{
  "num_key_value_heads": 2,
  "norm": "rmsnorm",
  "norm_eps": 1e-05,
  "bias": "none",
  "init_std_up": 0.0231,
  "init_std_down": 0.00437,
  "optimizer": "adamw",
  "warmup_steps": 382,
  "decay_fraction": 0.862,
  "final_lr_fraction": 0.0
}
MLP neurons of a small language model. Each row is named by its layer, matrix (gate and up: input weights) and neuron, and shows model dimensions 16-111. Each number is 200 + 20 x the weight over its row's rms, rounded and kept within 0 to 999. A neuron's up and down rows have the sign that makes its largest values positive.
After each neuron's rows, "fires after" lists the tokens most often just before its 100 highest values on Wikipedia text that the model never trained on.

L4.gate195,212,171,183,209,209,221,157,178,201,193,247,197,209,184,191,162,223,198,212,186,172,192,170,211,236,173,236,202,220,223,155,192,192,199,185,198,213,166,228,184,189,206,221,186,218,204,201,223,190,215,203,168,189,234,176,186,203,171,202,212,222,208,219,199,214,183,164,186,202,187,222,174,216,225,192,157,243,203,203,240,208,197,218,209,174,210,228,205,209,200,198,214,165,191,199,194
L4.up195,202,212,197,193,199,186,211,176,170,187,212,199,223,185,197,190,222,243,187,183,191,177,204,193,204,191,220,220,179,230,183,197,217,197,211,177,219,175,215,174,219,195,183,174,217,221,193,213,191,211,195,185,187,251,198,224,216,206,196,214,212,209,167,190,216,179,214,190,204,211,204,203,204,235,186,217,180,212,228,196,195,192,221,213,215,203,202,215,215,218,195,204,201,201,171,217
fires after: ".", " v", " wh", "wh", " w", " t"

L6.gate18,194,175,217,213,169,226,222,205,152,192,216,149,206,218,200,262,192,198,187,199,204,178,205,215,206,192,165,196,196,202,215,179,181,216,198,208,183,179,216,204,189,214,178,156,179,223,199,184,185,212,234,215,232,200,178,211,211,185,206,215,235,196,174,180,211,201,209,221,152,193,187,204,179,217,192,174,164,206,171,211,216,179,206,193,222,173,195,212,178,194,181,194,198,198,224,176
L6.up18,201,194,164,200,216,156,199,189,241,193,207,193,208,228,204,196,211,236,202,178,245,201,166,224,173,188,197,194,165,212,206,164,191,233,239,197,166,199,216,195,223,197,196,183,208,193,191,200,184,194,192,206,212,203,190,234,188,186,194,180,185,222,204,175,183,171,193,193,193,203,213,224,190,191,182,225,194,238,225,174,220,209,243,204,221,194,187,175,197,187,169,193,204,213,217,205
fires after: " one", "=", " of", " =", "s"

L6.gate43,194,206,214,217,167,200,183,182,215,217,215,196,221,163,183,200,180,163,204,179,165,188,178,210,196,225,190,169,188,247,166,232,182,209,191,200,219,199,198,192,190,224,192,168,185,178,222,193,208,201,209,173,233,212,205,210,194,176,259,204,198,140,198,178,190,224,196,199,171,204,184,168,216,225,227,191,207,201,213,197,185,197,177,237,203,224,191,191,181,183,212,187,212,236,215,159
L6.up43,219,229,194,171,210,193,202,191,226,207,200,221,210,217,177,187,174,210,213,206,192,229,191,203,182,216,189,224,205,201,233,190,229,210,211,189,215,194,177,178,205,203,234,207,204,194,235,173,215,214,197,200,197,198,181,241,197,168,252,220,221,201,215,200,194,209,184,189,194,219,218,229,197,175,209,208,212,216,216,219,172,189,239,183,194,177,148,198,182,204,160,219,204,175,216,221
fires after: ","

L8.gate95,188,181,144,200,166,185,217,167,201,199,236,221,196,194,191,218,209,218,212,190,188,219,191,253,206,230,171,177,210,208,198,196,201,196,196,192,181,194,217,213,208,213,218,241,211,207,188,236,204,199,190,186,238,235,174,197,204,211,206,194,177,171,253,182,183,191,183,197,183,198,192,196,158,237,173,162,214,199,219,187,220,195,183,198,175,185,186,186,194,217,226,219,163,227,197,230
L8.up95,179,186,200,177,194,201,231,188,210,208,180,185,203,178,168,208,218,203,167,214,203,204,186,231,217,214,198,229,216,201,226,224,217,207,190,184,156,202,214,207,160,220,230,229,220,212,176,218,204,221,206,186,250,173,192,224,204,226,187,231,198,186,218,213,157,185,202,220,209,219,220,206,225,201,167,183,195,181,185,161,199,179,190,145,203,206,206,222,189,157,236,193,197,209,221,201
fires after: ".", ",", " which", "\""

L8.gate257,196,185,173,173,198,157,171,182,179,212,208,212,190,188,196,190,182,212,213,215,224,180,197,188,190,176,177,228,203,161,209,180,203,194,177,188,181,206,194,167,209,217,212,240,166,206,171,188,230,193,170,199,193,243,172,188,197,190,178,190,185,173,181,244,208,232,209,165,212,207,166,177,188,231,183,235,189,232,187,192,216,211,196,189,193,199,187,195,180,236,198,203,182,210,188,192
L8.up257,189,199,192,140,224,207,221,162,212,227,207,204,211,182,153,176,184,222,189,210,200,208,205,188,195,203,207,196,187,171,231,195,171,217,179,215,218,197,161,180,224,200,205,237,208,176,204,224,214,221,195,176,207,242,191,157,198,203,199,188,207,167,198,196,194,198,210,189,200,234,221,178,216,201,140,246,216,207,209,189,204,207,199,186,179,224,167,214,214,187,196,181,218,173,209,197
fires after: ",", " 2014", " |", " that", " of"

L5.gate300,195,168,179,204,210,219,197,190,227,245,221,202,185,217,176,209,204,199,226,148,184,216,184,195,183,203,176,208,172,219,214,182,189,209,199,215,205,176,221,176,156,175,209,174,209,179,210,189,221,208,191,197,245,174,171,166,176,216,208,231,235,204,217,208,203,203,207,200,198,198,170,184,188,206,213,198,169,211,216,167,194,171,185,223,188,195,190,189,166,193,220,248,220,219,206,215
L5.up300,188,214,200,169,200,210,199,198,173,201,207,163,220,187,192,235,177,185,206,182,183,169,223,177,187,195,221,202,217,162,182,185,207,254,196,195,249,178,189,181,186,201,177,172,180,188,238,204,163,208,222,169,176,192,190,191,199,201,231,211,228,181,170,179,197,226,199,186,190,211,195,202,208,176,223,190,222,184,207,183,185,162,185,210,210,208,183,216,181,216,194,233,181,190,254,219
fires after: "  ", ",", " and"

L6.gate82,170,162,192,173,186,167,213,221,205,211,193,172,191,209,163,214,213,211,194,161,217,219,201,202,196,177,195,213,203,185,233,190,209,199,194,195,227,187,201,202,202,207,231,200,186,190,176,207,231,171,232,186,198,201,209,220,219,200,202,212,202,206,208,198,219,180,213,211,210,172,172,199,205,216,199,202,155,196,156,203,181,204,179,179,208,158,210,193,188,228,200,250,203,233,203,177
L6.up82,178,167,220,193,228,193,186,182,176,235,188,221,188,197,179,205,222,202,206,207,212,216,177,246,167,213,167,168,167,228,176,212,196,206,188,185,172,180,184,218,174,177,230,209,174,224,191,183,179,204,218,196,208,167,167,196,169,171,186,170,241,187,216,179,177,165,203,209,208,181,181,223,194,228,184,196,198,202,183,184,192,231,257,214,216,167,183,187,223,225,228,202,176,204,201,202
fires after: " one", " the", " of"

L8.gate166,180,228,196,217,172,196,181,183,227,200,233,218,214,162,172,217,187,201,176,167,206,235,188,216,188,189,178,216,192,180,173,197,198,199,220,223,180,170,207,212,177,198,198,197,175,187,240,179,182,228,231,156,208,231,204,181,209,195,190,211,208,181,244,212,218,203,206,208,217,176,193,188,208,194,164,207,184,207,201,206,197,178,209,219,228,187,197,203,214,215,194,178,217,216,185,182
L8.up166,201,204,219,206,167,188,189,203,233,178,210,190,190,232,185,181,203,171,194,217,168,250,189,166,196,180,179,209,199,213,201,198,191,204,200,211,183,191,205,232,175,191,196,208,242,205,191,171,182,237,199,176,175,193,177,207,144,204,186,182,184,217,175,191,155,235,229,205,178,217,185,225,205,193,214,220,220,211,170,196,181,199,199,187,186,189,204,220,197,217,188,203,218,252,179,261
fires after: " |", " ("

L5.gate143,215,192,203,189,184,216,170,216,198,197,212,192,198,173,195,180,176,203,179,197,196,238,240,166,193,165,184,155,231,188,215,170,163,196,185,235,212,186,206,200,190,211,189,231,193,198,215,217,246,175,230,203,209,187,188,176,193,186,240,178,190,218,157,164,206,221,211,205,209,209,183,243,195,186,222,213,191,192,241,189,221,189,204,208,185,207,169,228,208,180,179,181,183,184,231,228
L5.up143,214,231,205,157,184,213,169,191,179,254,189,211,218,196,169,218,200,217,216,181,192,238,179,173,147,197,219,207,238,183,218,164,196,174,194,189,191,215,185,192,177,213,186,205,167,222,187,232,194,209,178,179,208,175,181,208,171,182,191,211,187,220,190,184,202,218,182,202,208,181,220,199,176,221,192,215,155,178,193,216,200,194,186,174,232,183,177,194,181,199,198,191,168,189,193,203
fires after: " United", " South", " in", " North"

L5.gate203,188,202,217,217,187,212,223,200,199,203,211,221,194,213,196,189,179,215,180,184,190,197,167,192,190,193,204,217,233,198,204,182,176,212,223,227,214,201,237,204,191,238,178,167,199,183,221,209,237,195,196,216,174,199,206,232,205,206,226,197,227,222,210,186,226,214,213,207,194,186,227,215,207,170,209,214,183,200,198,185,213,184,192,243,206,210,213,226,183,197,184,199,218,214,224,209
L5.up203,203,186,228,182,234,221,218,215,199,242,183,204,179,193,197,167,194,197,203,170,213,218,189,162,197,182,182,192,249,217,204,179,201,217,231,201,234,202,229,231,194,238,170,167,176,195,183,202,204,215,180,212,167,173,227,215,195,227,217,171,186,220,202,212,198,227,193,196,222,184,218,215,171,191,238,221,194,207,200,175,209,185,211,217,196,183,206,207,176,170,181,175,189,195,184,227
fires after: ",", " United", " New"

L8.gate231,165,186,209,208,191,153,193,228,198,202,215,212,195,203,192,184,214,192,172,199,235,208,193,184,205,193,208,223,209,188,256,205,176,187,200,218,202,174,207,125,173,239,233,220,216,179,192,219,214,213,198,224,179,226,221,161,206,195,178,202,201,185,194,202,199,197,183,213,201,175,178,154,186,238,178,177,192,202,175,207,187,198,188,204,200,235,193,152,210,204,192,218,203,190,223,190
L8.up231,159,222,226,187,209,199,194,223,238,202,194,180,196,198,176,181,214,180,188,196,191,211,185,183,240,169,235,243,178,189,251,198,208,196,201,214,210,215,194,162,166,194,214,207,177,232,193,202,196,204,183,222,174,203,212,170,198,174,224,173,199,195,186,199,189,212,207,182,225,166,212,173,205,198,152,182,194,202,186,179,214,217,198,205,202,175,186,171,246,227,220,215,214,185,211,182
fires after: "."

L5.gate56,216,163,191,203,224,202,220,188,167,210,207,203,174,189,169,197,224,219,175,226,224,189,196,182,174,177,190,184,233,231,177,195,206,194,203,184,165,182,154,218,209,202,172,224,199,204,198,221,190,210,221,226,207,195,212,218,218,218,179,227,234,199,226,208,228,171,183,230,190,206,179,231,182,223,184,177,166,239,184,207,175,210,196,233,190,185,179,195,200,225,192,182,172,210,179,192
L5.up56,170,203,187,207,210,233,193,181,197,203,214,178,212,191,223,205,202,228,206,219,219,200,191,217,137,207,190,188,195,260,155,178,194,227,190,189,171,202,206,206,191,201,201,214,201,186,180,191,195,179,209,209,186,214,201,242,185,197,224,211,194,161,241,171,190,165,202,199,197,210,178,204,155,205,180,168,178,186,215,149,211,216,223,204,218,193,178,173,184,228,200,215,202,236,175,198
fires after: " the", " a", "'"

L5.gate123,202,201,171,210,194,208,197,163,214,210,237,204,207,193,154,223,185,216,193,228,208,211,211,222,179,188,212,214,202,195,201,231,189,217,178,200,230,172,215,217,203,203,210,219,207,172,225,229,229,175,223,237,203,199,208,179,184,179,227,226,195,180,214,204,206,213,198,220,168,183,189,214,189,213,201,194,177,211,213,243,206,180,193,255,205,200,199,164,161,211,201,213,181,219,229,175
L5.up123,198,212,198,229,227,217,225,191,197,176,160,214,187,193,173,219,195,186,182,224,191,193,194,186,152,191,195,203,181,199,204,231,200,203,187,206,163,194,209,196,176,211,203,183,173,193,205,232,203,205,170,203,192,199,243,207,146,214,185,206,179,207,195,234,228,210,178,207,185,207,171,223,220,188,217,191,195,207,215,192,204,195,224,190,204,189,194,189,180,163,217,202,181,216,226,191
fires after: ",", ".", " County"

L8.gate310,198,219,165,218,183,176,202,216,199,182,229,206,201,172,188,197,187,189,181,179,189,222,191,181,173,192,200,177,217,212,168,195,236,192,227,181,173,183,172,193,211,192,212,216,171,197,187,207,188,176,215,224,218,204,159,243,200,165,182,193,200,206,223,179,193,206,190,182,208,153,170,203,175,204,201,177,186,201,186,178,190,192,212,213,190,210,198,204,188,195,217,177,228,221,237,233
L8.up310,177,170,243,192,231,212,182,241,212,193,173,192,157,220,214,198,206,219,199,225,194,175,198,200,194,211,196,187,193,213,175,186,198,190,182,198,230,205,181,203,214,199,231,196,185,207,192,162,172,207,196,227,198,188,198,199,193,184,201,184,227,211,208,215,212,190,207,204,209,191,211,216,188,235,196,217,200,199,216,170,219,204,216,190,201,191,157,199,207,199,211,170,144,206,175,215
fires after: " the", " New", " in", " a", " The", " Los"

L2.gate141,166,193,252,219,195,177,187,208,217,206,196,191,173,194,185,199,208,182,162,217,201,198,173,201,214,205,194,221,195,223,204,180,178,224,175,226,209,188,202,175,197,202,206,167,201,220,189,226,193,210,203,206,206,215,206,141,205,208,206,188,194,201,200,227,196,194,184,201,189,179,204,203,229,170,191,199,185,243,203,208,254,209,196,227,196,221,190,192,201,217,204,219,202,225,203,189
L2.up141,171,213,193,216,222,212,211,198,208,211,188,218,227,254,187,214,209,180,204,197,155,204,153,206,252,209,185,169,231,232,177,216,196,197,202,190,184,204,187,175,189,238,219,196,193,194,181,203,214,241,182,172,215,202,232,218,196,156,206,234,208,177,192,200,218,209,221,211,191,199,199,162,216,213,244,213,215,198,219,186,167,162,181,178,183,171,206,219,203,185,174,194,183,205,225,204
fires after: "M", "L", "P", " M", "D", "G"

L6.gate236,195,218,190,157,188,180,199,194,185,177,201,228,200,182,192,220,219,198,190,182,195,194,190,188,158,183,209,196,184,187,212,204,202,228,200,220,240,200,187,162,192,182,223,160,194,197,202,188,209,224,192,195,198,187,202,190,198,212,236,212,185,208,184,201,223,188,178,204,194,194,213,209,238,181,194,208,195,188,233,223,191,187,207,209,204,177,177,193,188,175,199,161,207,208,223,197
L6.up236,161,205,186,173,166,204,207,213,182,192,217,205,188,184,214,219,191,205,206,239,224,144,193,202,190,221,217,199,171,184,206,181,178,190,188,234,218,179,168,205,180,201,201,163,227,198,191,177,170,241,194,181,197,185,210,217,204,179,213,218,220,183,195,179,206,192,198,202,161,209,185,228,234,185,170,188,172,208,202,205,179,190,188,188,231,200,186,226,214,200,225,195,204,221,187,206
fires after: " al", " Al", " all", " 0", " in", "an"

L5.gate150,188,176,181,208,201,222,180,170,190,181,203,177,182,221,196,213,191,212,179,193,221,205,222,207,195,160,216,177,181,191,189,179,204,222,215,176,189,172,188,190,211,191,215,212,193,224,230,234,212,158,214,212,215,219,159,221,223,188,194,189,185,215,212,211,211,176,177,195,181,204,149,212,153,251,168,231,164,176,217,198,178,209,190,210,222,202,218,181,227,194,196,188,171,195,210,201
L5.up150,167,155,200,176,183,212,189,210,204,217,231,210,192,223,197,210,190,184,218,209,183,195,202,210,186,191,186,208,160,168,213,209,206,196,187,203,236,220,242,194,200,183,201,199,203,229,234,196,162,214,198,227,207,217,186,189,264,234,202,193,221,208,232,185,222,194,211,207,193,174,178,188,232,177,178,187,160,227,209,187,203,203,165,209,211,187,189,185,192,170,203,236,211,222,221,178
fires after: " one", " of", "'"

L5.gate136,226,163,219,211,178,214,198,182,195,182,187,172,211,172,194,192,212,228,186,220,201,176,208,212,183,188,158,206,218,229,248,192,159,168,200,200,178,205,211,176,177,229,229,210,180,179,183,226,213,181,247,175,224,166,206,214,225,216,184,213,206,210,217,208,189,180,197,208,188,189,191,215,177,229,198,147,162,189,193,226,202,216,209,208,230,181,198,206,233,183,219,193,204,185,228,183
L5.up136,199,220,210,202,194,205,249,233,164,188,163,202,211,177,195,202,194,198,190,199,227,174,208,169,172,207,234,216,186,239,184,207,214,218,261,208,222,231,199,186,187,209,171,163,173,182,168,194,209,210,188,173,190,212,179,234,183,218,185,206,178,195,186,202,164,179,213,213,188,196,204,195,197,218,225,200,249,211,216,180,218,197,209,187,189,168,227,178,180,188,227,173,218,204,216,195
fires after: " F", " p", " co", " ph", " ab", "P"

L8.gate142,172,210,152,202,173,207,176,148,193,194,223,216,209,222,159,223,185,215,219,174,234,173,194,207,181,197,206,210,182,183,224,213,199,247,206,209,201,212,187,219,211,199,224,216,180,174,229,212,210,187,218,218,210,208,164,192,203,218,175,212,225,190,213,212,199,169,163,180,215,195,172,179,158,221,167,240,208,196,186,181,215,209,197,212,199,217,202,174,215,201,251,204,215,163,207,190
L8.up142,196,204,203,170,204,207,211,169,162,215,186,183,179,198,210,182,191,193,207,184,231,183,190,221,193,179,181,228,208,201,221,179,144,206,166,222,204,193,211,204,196,249,195,195,199,189,195,220,202,185,203,170,204,228,152,164,221,200,156,188,217,182,222,222,242,192,211,156,211,198,195,167,187,192,185,206,206,195,213,181,218,207,209,171,193,203,201,189,208,206,175,216,165,194,172,248
fires after: ",", " of", " that"

L5.gate64,143,189,196,215,199,197,208,213,223,228,233,199,218,189,200,196,197,173,202,191,173,219,223,178,204,207,201,192,184,223,162,177,173,212,205,214,216,219,217,205,205,163,188,224,195,164,204,193,206,195,207,170,233,182,193,178,210,232,174,213,207,201,232,193,238,218,216,199,180,188,212,167,235,200,142,201,193,206,189,213,188,212,186,212,184,190,174,180,169,205,213,232,238,210,185,178
L5.up64,180,203,208,223,200,212,159,167,193,192,185,202,190,189,201,219,182,226,200,205,223,233,204,188,173,205,213,223,194,241,215,249,185,221,194,192,171,202,197,238,250,182,191,180,219,247,226,176,220,201,186,202,231,192,186,181,169,202,223,208,198,226,201,234,192,207,209,195,217,196,193,213,212,227,201,217,165,191,164,196,175,224,178,193,196,185,186,195,214,193,170,189,216,185,202,205
fires after: " as", " the", ",", " m", " b", "C"

L10.gate232,231,189,213,164,203,160,218,196,197,201,187,207,215,200,199,148,198,218,152,166,238,182,231,189,206,206,188,185,192,198,205,217,186,211,210,206,193,205,181,178,215,219,215,207,217,181,216,185,220,170,209,233,211,177,186,163,230,229,182,180,236,213,183,203,193,181,171,207,208,184,176,211,180,232,170,248,161,199,215,209,167,191,211,165,190,207,193,181,237,205,185,216,228,225,221,219
L10.up232,204,174,228,208,208,188,176,195,193,194,206,215,198,210,188,226,168,203,193,201,236,235,251,184,214,192,196,201,211,192,228,181,222,205,205,181,217,206,221,218,213,194,197,184,173,221,235,218,223,213,209,174,207,184,219,181,155,212,199,190,203,210,209,201,199,210,195,183,235,195,184,214,209,201,192,204,152,182,227,198,209,205,230,184,207,207,204,192,216,204,199,227,219,195,207,208
fires after: "born", ",", "18", " medal", " (", " |"

L6.gate300,197,189,214,241,214,233,180,180,187,170,217,180,238,197,192,172,197,239,201,183,201,174,237,216,185,199,213,184,200,225,188,177,211,210,201,195,227,208,242,190,195,219,206,204,197,197,217,195,185,175,199,195,217,188,165,220,212,200,212,223,171,214,177,205,192,189,192,220,192,194,192,240,170,219,193,174,190,220,197,229,166,238,237,188,242,193,165,199,236,188,194,176,181,213,201,218
L6.up300,170,193,184,222,191,166,204,192,205,199,201,200,220,180,220,223,173,213,205,201,212,190,176,236,232,176,205,234,204,202,192,176,205,236,210,189,213,224,221,194,193,162,171,198,176,212,212,202,203,207,233,180,181,213,213,209,215,181,222,190,223,230,226,206,176,196,201,175,181,226,188,199,196,196,152,201,178,213,193,183,165,205,190,204,213,179,214,214,229,186,191,203,200,230,201,196
fires after: "-", "mo", " of", "in", " one", "g"

L10.gate201,203,154,225,212,202,223,208,241,200,199,162,190,165,206,196,210,184,198,179,190,255,214,221,183,190,196,191,186,206,205,185,230,216,191,210,196,200,204,195,220,216,205,221,207,184,182,217,201,228,215,200,217,181,200,176,199,168,231,214,203,190,224,204,204,234,162,208,216,198,167,206,227,173,226,198,248,215,200,172,207,176,202,201,226,189,204,201,184,185,221,197,208,237,202,217,181
L10.up201,222,193,227,200,215,173,201,174,199,279,208,223,197,191,170,185,203,219,192,177,181,201,193,229,199,157,193,188,208,213,190,205,188,203,213,214,217,233,184,213,211,239,208,203,186,203,187,215,199,241,179,191,178,208,176,208,205,197,208,180,199,208,179,152,183,219,182,190,200,209,241,224,162,211,203,199,170,195,205,200,218,205,175,176,191,184,186,243,180,208,232,211,183,185,182,198
fires after: ",", "|", " April"

L5.gate26,205,199,204,176,208,153,194,218,211,187,220,229,169,187,213,203,216,198,157,201,205,187,172,176,225,151,203,151,264,204,188,215,209,207,197,193,207,188,159,154,203,248,210,161,181,188,191,197,177,189,208,222,190,205,206,182,214,192,170,186,192,233,233,195,227,206,190,202,211,195,181,239,190,186,195,202,192,219,176,200,155,201,232,227,182,186,208,158,226,193,176,197,212,198,186,151
L5.up26,219,228,159,227,178,175,179,208,168,186,215,195,219,208,182,223,204,183,192,197,225,184,246,241,151,200,172,177,227,220,170,192,233,171,189,190,207,177,190,232,199,209,219,223,211,169,206,206,185,202,188,201,195,196,218,190,188,186,197,212,229,221,213,168,224,209,192,228,166,225,179,163,199,207,182,209,189,211,159,229,158,195,207,193,202,195,167,219,220,206,188,182,163,236,171,196
fires after: " 18", "18", " the", " great", "19"

L9.gate122,235,209,190,219,225,212,203,215,200,202,214,187,206,191,204,162,217,227,173,204,227,198,179,191,157,212,206,224,250,189,197,212,190,230,188,191,245,247,206,196,194,224,213,184,185,139,182,189,213,197,206,209,208,199,215,227,198,234,212,209,218,243,216,182,164,180,178,203,217,172,233,193,215,197,204,207,221,192,189,211,206,247,204,196,195,214,222,194,200,195,188,182,205,213,172,223
L9.up122,171,197,216,181,210,245,196,198,186,187,194,192,200,193,185,152,199,169,210,196,176,208,162,178,194,211,201,184,200,172,182,213,189,192,182,206,181,228,236,217,217,218,179,218,185,199,186,197,234,208,184,204,200,194,242,220,231,188,186,219,212,198,200,189,194,184,201,203,235,182,209,197,175,188,176,194,227,214,215,207,226,215,213,189,197,209,229,202,215,194,216,221,240,191,225,192
fires after: " in", ",", " of", " met", "–"

L4.gate197,252,186,228,200,170,177,208,180,188,204,218,226,181,207,206,179,208,202,189,227,204,212,191,214,191,165,180,208,195,178,204,207,179,154,199,169,178,165,171,164,225,191,196,186,187,205,175,204,224,214,231,200,198,193,167,208,222,196,183,222,228,210,202,190,231,182,193,183,181,238,190,267,175,197,179,197,157,172,190,204,167,224,218,195,235,192,221,196,196,183,203,151,200,189,210,216
L4.up197,209,212,233,237,197,194,176,164,218,201,185,177,207,171,148,199,185,253,187,212,202,167,213,222,189,206,203,224,203,214,215,209,206,181,225,186,177,213,190,198,216,227,208,228,185,189,226,215,240,188,184,197,150,204,176,160,222,201,223,200,193,191,192,179,191,190,194,212,200,188,187,194,186,221,207,224,190,189,182,203,197,205,182,179,217,224,200,207,210,166,141,207,193,197,203,236
fires after: " |", "|", ":", "G", " United"

L9.gate238,205,221,174,214,176,187,182,218,213,186,229,152,205,210,205,209,232,168,185,188,222,218,203,210,224,198,197,197,225,202,234,202,207,203,212,214,226,218,191,185,222,241,214,226,228,213,216,221,230,211,214,188,193,173,187,219,206,175,186,207,171,225,231,156,187,196,150,215,206,181,207,238,182,195,221,178,222,230,202,233,202,157,243,228,194,198,202,175,188,185,172,213,205,200,193,171
L9.up238,219,236,179,178,178,206,216,209,234,204,207,210,183,217,189,224,180,209,192,182,187,231,240,192,225,224,215,207,187,178,220,219,198,179,219,200,185,239,190,229,205,248,183,219,204,193,195,230,203,173,213,193,205,208,219,201,223,199,197,191,204,208,196,208,230,201,183,228,215,200,188,193,191,180,225,237,167,237,212,184,182,230,175,199,223,215,198,206,182,169,188,219,208,216,177,188
fires after: "\n", "|", " 36", ".", " 35"

L9.gate50,170,201,224,209,207,225,205,196,228,180,200,165,196,222,211,196,199,176,172,181,200,195,196,209,199,238,206,209,184,212,207,211,167,197,196,213,226,255,193,186,174,189,231,188,228,220,203,186,211,202,185,204,203,231,209,176,222,193,218,225,190,204,212,185,184,182,204,184,220,179,165,205,185,238,228,178,195,203,192,194,210,179,186,212,183,184,176,191,224,215,218,198,203,187,163,154
L9.up50,203,191,240,203,193,183,207,194,219,220,225,196,205,200,197,200,157,188,189,178,242,247,205,229,205,215,180,194,220,208,194,217,191,174,223,214,191,182,157,203,178,207,187,195,170,194,254,208,189,204,209,170,179,230,200,190,176,226,199,246,213,225,196,190,205,165,140,227,188,234,188,174,192,198,217,185,196,186,201,215,200,206,168,261,178,220,210,202,209,171,236,200,179,187,188,199
fires after: ".", ",", "′", " p"

L8.gate0,188,176,215,211,209,203,189,214,190,205,216,194,194,207,198,184,194,177,172,189,186,192,201,190,213,211,213,217,211,210,251,202,184,208,236,211,182,187,250,212,187,217,160,199,207,163,210,207,211,206,216,177,215,191,195,192,220,202,239,182,222,227,235,201,203,170,192,205,201,201,199,212,189,187,233,185,195,197,191,221,204,204,193,208,163,215,205,155,187,192,197,217,164,194,201,215
L8.up0,193,185,214,183,205,181,212,195,217,229,176,135,183,264,209,204,173,192,197,210,212,214,211,198,210,210,198,206,169,179,216,178,187,225,195,213,196,188,253,214,184,200,222,230,186,192,198,218,226,203,194,205,214,214,218,177,205,224,213,190,175,216,207,215,229,181,160,212,211,197,194,186,163,196,223,178,207,240,242,195,174,199,147,229,169,204,197,197,229,201,209,174,183,183,212,190
fires after: ".", " ("

L8.gate9,249,153,182,199,181,220,239,216,214,187,175,221,229,202,197,199,209,213,206,229,220,197,213,185,216,220,223,190,172,171,228,212,202,194,191,180,225,203,216,169,167,175,223,204,188,191,226,205,189,237,219,203,207,213,210,160,210,249,183,174,211,174,217,246,223,209,207,216,178,234,213,212,181,201,201,217,215,198,219,189,191,203,205,194,190,181,223,188,216,162,212,172,198,194,184,158
L8.up9,225,173,176,180,203,203,213,224,206,177,197,162,218,199,203,207,184,222,199,223,203,200,172,182,220,205,192,188,205,167,182,171,203,218,183,214,180,205,223,165,186,186,228,213,230,193,204,193,186,226,206,188,237,191,210,200,189,204,239,197,208,212,175,197,203,206,225,185,168,256,172,211,167,187,194,201,199,220,153,190,246,206,177,198,182,231,226,209,185,211,190,189,192,202,173,205
fires after: " |", " (", "'", "4", "/"

L6.gate0,200,205,223,181,212,195,172,202,204,214,211,180,189,193,176,171,191,183,221,206,183,182,183,146,175,183,157,193,202,201,181,211,195,187,207,218,203,209,222,193,153,206,182,189,186,232,198,218,203,209,214,217,233,200,183,218,201,237,204,211,214,214,211,169,190,207,202,198,201,191,248,206,194,176,186,200,190,183,210,210,210,214,186,159,209,203,192,236,202,169,235,184,184,216,201,205
L6.up0,232,190,206,200,230,203,192,193,181,218,178,218,210,218,199,216,192,207,195,201,234,193,168,209,202,189,172,235,219,190,193,232,202,235,201,221,238,223,238,242,192,226,182,203,180,202,214,193,196,181,201,174,172,180,190,207,182,178,179,182,214,217,211,175,211,230,190,228,201,172,211,177,231,178,192,204,181,208,212,197,221,213,234,229,268,225,227,213,203,219,207,196,216,191,191,203
fires after: ",", " United"

L6.gate66,190,162,220,188,183,198,243,169,189,217,220,227,176,181,171,199,191,209,219,185,228,196,166,192,200,206,203,215,208,185,216,187,192,171,199,223,192,211,204,222,163,198,201,178,167,221,193,216,252,196,215,194,167,196,221,207,172,202,186,214,179,147,220,210,223,172,199,191,192,151,186,204,227,203,232,189,172,224,205,210,217,185,223,245,222,188,192,156,184,201,162,240,197,196,211,174
L6.up66,186,197,197,211,200,217,168,223,205,203,220,203,198,241,188,177,174,203,204,191,201,210,207,177,203,160,227,186,208,182,223,210,196,190,224,192,203,217,170,211,193,233,192,192,176,174,220,181,197,178,202,194,172,212,229,258,240,172,191,209,196,232,191,196,189,234,206,216,240,160,239,198,200,204,176,222,185,210,202,181,191,215,221,215,206,226,198,207,177,190,164,206,203,212,249,182
fires after: " thr", "R", "L", "G", " J", " Ch"